python train.py --num_hidden_layers=22 --hidden_size=384 --num_attention_heads=6 --num_key_value_heads=6 --head_dim=64 --intermediate_size=1536 --vocab_size=3212 --hidden_act="gelu" --norm="layernorm" --norm_place="pre" --norm_eps=1e-05 --positions="learned" --qk_norm=false --attn_scale=0.125 --bias="none" --tie_word_embeddings=true --parallel_block=false --init="normal" --init_std_qkv=0.0255 --init_std_o=0.00385 --init_std_up=0.0255 --init_std_down=0.00385 --optimizer="adamw" --learning_rate=0.00105 --lr_mult_qkv=0.7 --beta1=0.9 --beta2=0.95 --lr_head=0.00455 --max_grad_norm=2.0 --warmup_steps=554 --schedule="wsd" --decay_fraction=0.293 --decay_shape="linear" --final_lr_fraction=0.1 --batch_tokens=32768 --max_seq_len=1024 --doc_mask=false --train_tokens=321700000 --max_steps=9818 --dataset="wikipedia_en"
MLP neurons of a small language model. Each row is named by its layer, matrix (up: input weights) and neuron, and shows model dimensions 256-383. Each number is 128 + 24 x the weight over its row's rms, rounded and kept within 0 to 255. Numbers have three digits each.
A block is one neuron, or neurons of one layer that tend to fire together. Before each block is what it responds to, as a language model described it from the Wikipedia text at the highest values.

Responds to: Mid-word vowel-consonant pieces
L11.up181:171145133130108145105175146153155153172150084100121164111142115166151145165090116128153117095125145059114121081116184133109137112121139120164130149137159140130140158108117140110119150113154142149115112189102122173080114118112137110129124133111090128149148072141155121136116120175169152113118130120139094100163159120138112117103107153137134082116111160098138160094104152099145166127131
L11.up506:221183156099138122161127116133155117139139112102093116125144145132126120151129123138073119144118126144106121104118115124081135146133126107178131123146142136127095113111142152100167119155159133113151106147153110146143145164110130135134144154076136097111110115138128110138132139153120069150152149136137184123159129169114120116135114106110157086117137089159150083099114149140150094118169
L11.up686:134154102151117114162161166142124151112125113113133143121145138154129143142119103195158123146130103133121101104132092129096141190139158086140129142106158135125123089115154196165126164083105136159148132112127122138119078162124132120112164120129153117095167139130138130132129093133141131146191126121122077134101163145096105136102094154154114143118149112143173127128123164087114114130176
L11.up773:149093111093095079118181122142153147145093087101141128164149087107136143138143140124167055139091075119144095141111145152138132133099146125155155119119172134153107108115132088133124158127127145167144151115141141103157079142130126120105143173096085138155103127125119131144142132125124139161124173130106127071132121091123133130130117104124121128157120165133096150146127134100102136074151
L11.up861:170134122157143123086150137140147145164136122096139107083125179115128137152134145167142124141119130108107112085130135191079158123100143120146125148111068122131135110099157134129166123131144119117129114157101111103134142143136104148073159128152115105126129123186145145139086163156153112117175113149110095126130106120138094087158120160162131125108152131147139126140118159134090125144134
L11.up915:160143101144112091132103118138145102160118123115194143110143169108117130106139107181122145122115152136098089107111118151135126138105146167086170128133103116129128091126178157105104104124147085139137174155136093149123140156145104120122121145133063099136144117121140165120149119131126144120127134155100088144092146090170162110113120115128136105149142089134141093132112126135149111102140
L11.up990:104142148124147115134126128121144127148112148109139129136113145156140105123122078109140122151109133139151106088116115152112148118108133156096151153169143100151143127103152146091138089167117077143146148174108099151099139149153082139134091131136112118119103128136124143132110074137112144114142174129086119158118146117162148111125127135105101087159157133144155096098136153129143073100133
L11.up1516:174122158104125124154174138160144163170103146087116127123128142128162140159119119142124100143109124082142063113104168165106155112123107160193150184124125113165120141100127131117175158150132108134165105127158129090132138127117088146124110123173117112112106107166125113116130150155172143099132126117105138128135139149124156089156101131111104098177114149165094121107115158106099099110109

Responds to: Final digit of numbers
L7.up1126:136168133088135114181148136128132120140136110116145131111115133139125125101134116115153066147139119101134126148132154122123162133109164145127141117138089064134123177100151109109120139169150137148119136126102117118146126125125107082090136107119079125128104090130129139090084143125072103157158107124149118087103114122151149113149151100165143161169127156113164102137144136122102130083110

Responds to: Field and sentence endings
L6.up113:147163152094098133109112100135135125152158130098120140114151104131067105150161120125151113118116134151107130147105108123149163102082100143155107145144149090087087121116152117108149113157143085095170133079111152118130152078117084113139148124175116159140166098112138143107102114132082120107135129168145126146135111123120174113169146137159166155128119172155105148143113142125136151097127
L6.up221:159162202109116125118100091160143140122147137098169134085163136150080091133167127149155124113107107102119111140095115132163147116089135165144124118137112083115085128133145129100153114120104085102135157099127152141145121129118132121081121125088115147136153103117139147121101142131075091112130111139110123135127115127167142130138138157158131128114139133162138141114089147139111122117146
L6.up351:164150132143148092129092115148139128129117168119174128087099104137103106149127119130126130136086118118100118125099128149132151119111123129123093144138159116110094146132154130122186100137166135109170218125117118123142144137161084133137169124097111102115138127099133172127136120115114156168134138128102107120108125122187134129150118136147079172129110182165137119126147146124145150125133
L6.up1233:150154109054119138152160151126150140152110145099108137125130117108110137146112121149129154129130098104140132123148182124118167100113169121111164122136109094143100095105134115114135164134144103084139139133130127166165120118103126132108151104127073123129113124189121112120128101125068104134113136134149121111096136136118167128183106140118146134136115123140157149149109138153124139107159
L6.up1285:144100143136104151138116138151139088113134171145146100096068132140129091137141127160122139132096148080126104130125144146167163120118141151110061118141077136135138139137146132133122140131143120121114103136059136171137105126121109165121153100142150154104109087134153105116127147137109100111110088166124143159083128126134127149160090136153141084163136160145156135065133126089110151113112
L6.up1293:189154121151142121126120113136151119141107127107155155082175139148094112142124110132099145118120106089141117111083124125145122135088183165176142114141112121106093096132156117094136144140104103144173201154122113182102119135134108120111123162100127119105112106117126140115106116138125132125103135151124139110136128123145119111123108131157109112136139119150124131113085149110133119115163
L6.up1322:169174138092103167133156109156135103128223132107112133109151093123071101131160101114135110133098122102119140116097101134151139077096128127130101133130124105099113139096140092103158113130175099144151108099110145136097129067095139131115148129172138133143161080106133152132106131132127107133105128165148088176142112125115159120140106142185123135115133137172097149143120131142158122126122
L6.up1484:159129138114144083127147119143134093124124150115101093152146137116153070134101123085112093136164127107116083125113122170138106149111126151163092115145141120098139145157132154165135122178179118137101122105099151136160109121151094115152130121145110154131179084144131138133087120156151154116118114140107164147099132141167079134163126141142126120153124142156161105138141140123103143112139

Responds to: Final digit of numbers
L11.up75:127132124124149103156102141111156126129122085091094121155136118147123125078132079132135146124139127140139133124104130128105155117124113114099121106142152123123113108131151133120123137177131179120142145109152122162124141125138118098116161164131133137146128149135112110121134082130094148101134124140127149154095099115144107089114137133113138113162119122195096088161159128144091139072119
L11.up271:100096126079118150114129119136138147122146112127120120132131112150115147089121099129130141126131130088144146129129137122134134120134109141156153182127123063160140071097114104124101090136153116150111143129149122122126165093118136135152130115098114114138126104143130125104131068121077127106114111127137162171136112147123161112128162106161138140215119130183079117121106124097139139103103
L11.up444:147142140092134117129164157151143142126111120124103129135108109138139107107183135149123112162142117134121126142116162130115167153105137124108132162153082068169134124126152112143144144153164112117113115118121151107165145137143085084090149091148094117138115089154118160113077142133064114120137110096140114131113114167135161111164141125143124126167147092106165101137118138148108084091132
L11.up626:157116141115156082177164154111158146146150121098100129132151115127110098082152095107128092139108133146087132111106137145130158104118122115125108124138111058146094128094135124105143141171137127119158116093148126124156143137126133086103161116125153144126112107118114126105092155135093094116107081134146142102122108089124178111151094173148119125150145122139128142152130129161063128112108
L11.up828:136137148111093104121153107141157132143174144109101079131127072113116112099154130118105059157154100083137104124133157133118152123112143139160108132145082078134133164108144120112153107183154095098118169121055121104164155083109135100089146114173109131107143098140142181109111129140094096109114125130106105146097133097137148122182132111147133112125162157133141120171116134139120130102106
L11.up871:120142163085131118117151163150153093111176142138114108122093118131098096107171110098127095167167092128124085138145135134123135147115103129104101145148100080154160160139125106143128118224163115112123146128125146118154171072135122090124136116131096131154127107125103157170118147128072104106095138132086140140092117066117125110169129156101104114132156151126163106157112119132129088105097
L11.up875:116129134138107096136160126141145124126179143112112099144119115151110077109156136127138073107083132127111114132131135130075122113105126117121084104134106096111125123104149093093095144115151102103132174121092111126147124127147110128137149092150120145163150096157119151129112133115057095144144101179117101116100120165138108096167110117131121110125147119127133088143163147145119122111143
L11.up1107:111104112104135092141148106128133161073140107118156130143123117119109114108120081098159144127139151124127143112141123151141126115060134171131175139143133124172140099165145152091113143146130114122161119132122139133174117116131101131139147107096104111169136123133150124105073141141121136144162188179107139158086099084142137120136129160118154117132085181133138090117128168140122152100110

Responds to: Mid-word fragments in list entries
L6.up140:150157115137103124112154150055140186154156148105128111103143144142121115131122093158124125131122087131138091100105131181081114144118161121120130131116138134148093134098151113118139141120129121123129121140180126096078095111120135136111141181161130122081140131170105123135156123145149131143186089173135114093126121119164090143109162130107121114139156127089110147106117125121158144133120
L6.up210:162141100153107078100166141122146131128098106131137173165124118156165100090138140114133125120157163133131125098105137114106113122126158128103165133124155155121106112172126137112133153180166165137138133129146107118111096133108132117109151134183144126116147146128178171188194118149139113104110140145122106076112133094124088171140083118090123113132164102119119101112143153059160108088173
L6.up283:131124113094137130107109102122127111152121121124113180121143152129121091170105118143131126133115110119149127135116160122112127185111166162130123105138089148098143148124138118130101158155080146111129126168158154122122127162136113144117133150131099121097107075149139104161125127113137117142133124168101107159179158119118142098159119157093107081127121106169145106094064135102103136103152
L6.up391:147129119089126113165177173114143203089106123118145098094120120118123149134135105175130131135108123158127136124121155155113081144109117149094171105131116146132127089111163174165121126146165157147143119129158161133125089103156131149076127113136115116162114137158145115116068147136145095116176143203142087133157104139142111127160137098161152126121122142118141128133088130110103121138115
L6.up629:155178112132088117152162137100129181122139175128129174140094086153139134152103077174108120143114073108123107107115102161109107157115135154180074124124119111140112128091120128117141144141124167112128142124117081158169105106120116126157176123136152129098139118144125102116152078128091121162165128145111175109142149107116092127160116111106125124122146120132151079086119123133118165137093
L6.up1174:119127131124130094129193159106144166116097099127113115172088122142133123129156112161150137118143144107129155127136183127125132131109134128084142152142080125121111117089143116128113169173131119112149096144158161150176087107112137098131186105165104142143130107148120094149160127125111116123097102117123148102143113165115146124163138124105138131137146145152162114095133155127134107069172
L6.up1290:159192117098095088101146145095133142191150128100110136133124127105133111156115131137107108136109105119123087106138135140100135129109157147181118138118142140126150144122131151133168167156195096101126121165150070141140134130123116172099123123118137133104149109149143152166150116127135104160122143146098104084134131125120108137147108163161132130138125155154141107109115139084154118096159
L6.up1519:160121138107132100154123128113122156111122151118098146147114112138169129134128132160137129128139104117126076094096113169135107126110152169153123117136137143118138112155127164163172125156143132092128100127110154093152099085145109133097117160137081142092142099144157165115160139132149078158156175159127129112159145141128104151132092134150139151123135123114140135102108129074104142047133

Responds to: Mid-word continuation pieces
L7.up833:127125096111147084112143137154133181157136113118162097123157116149146129134097131183160103121092125078120110110128096160131100128118143132130156180119105113156139132097164130129113094105113111102128108126103153137109125187122147152101138124136086120103121171128102155119140117163147090137153133131112075099124118149130154125094119116122128150121147138122099160127100124107130139117142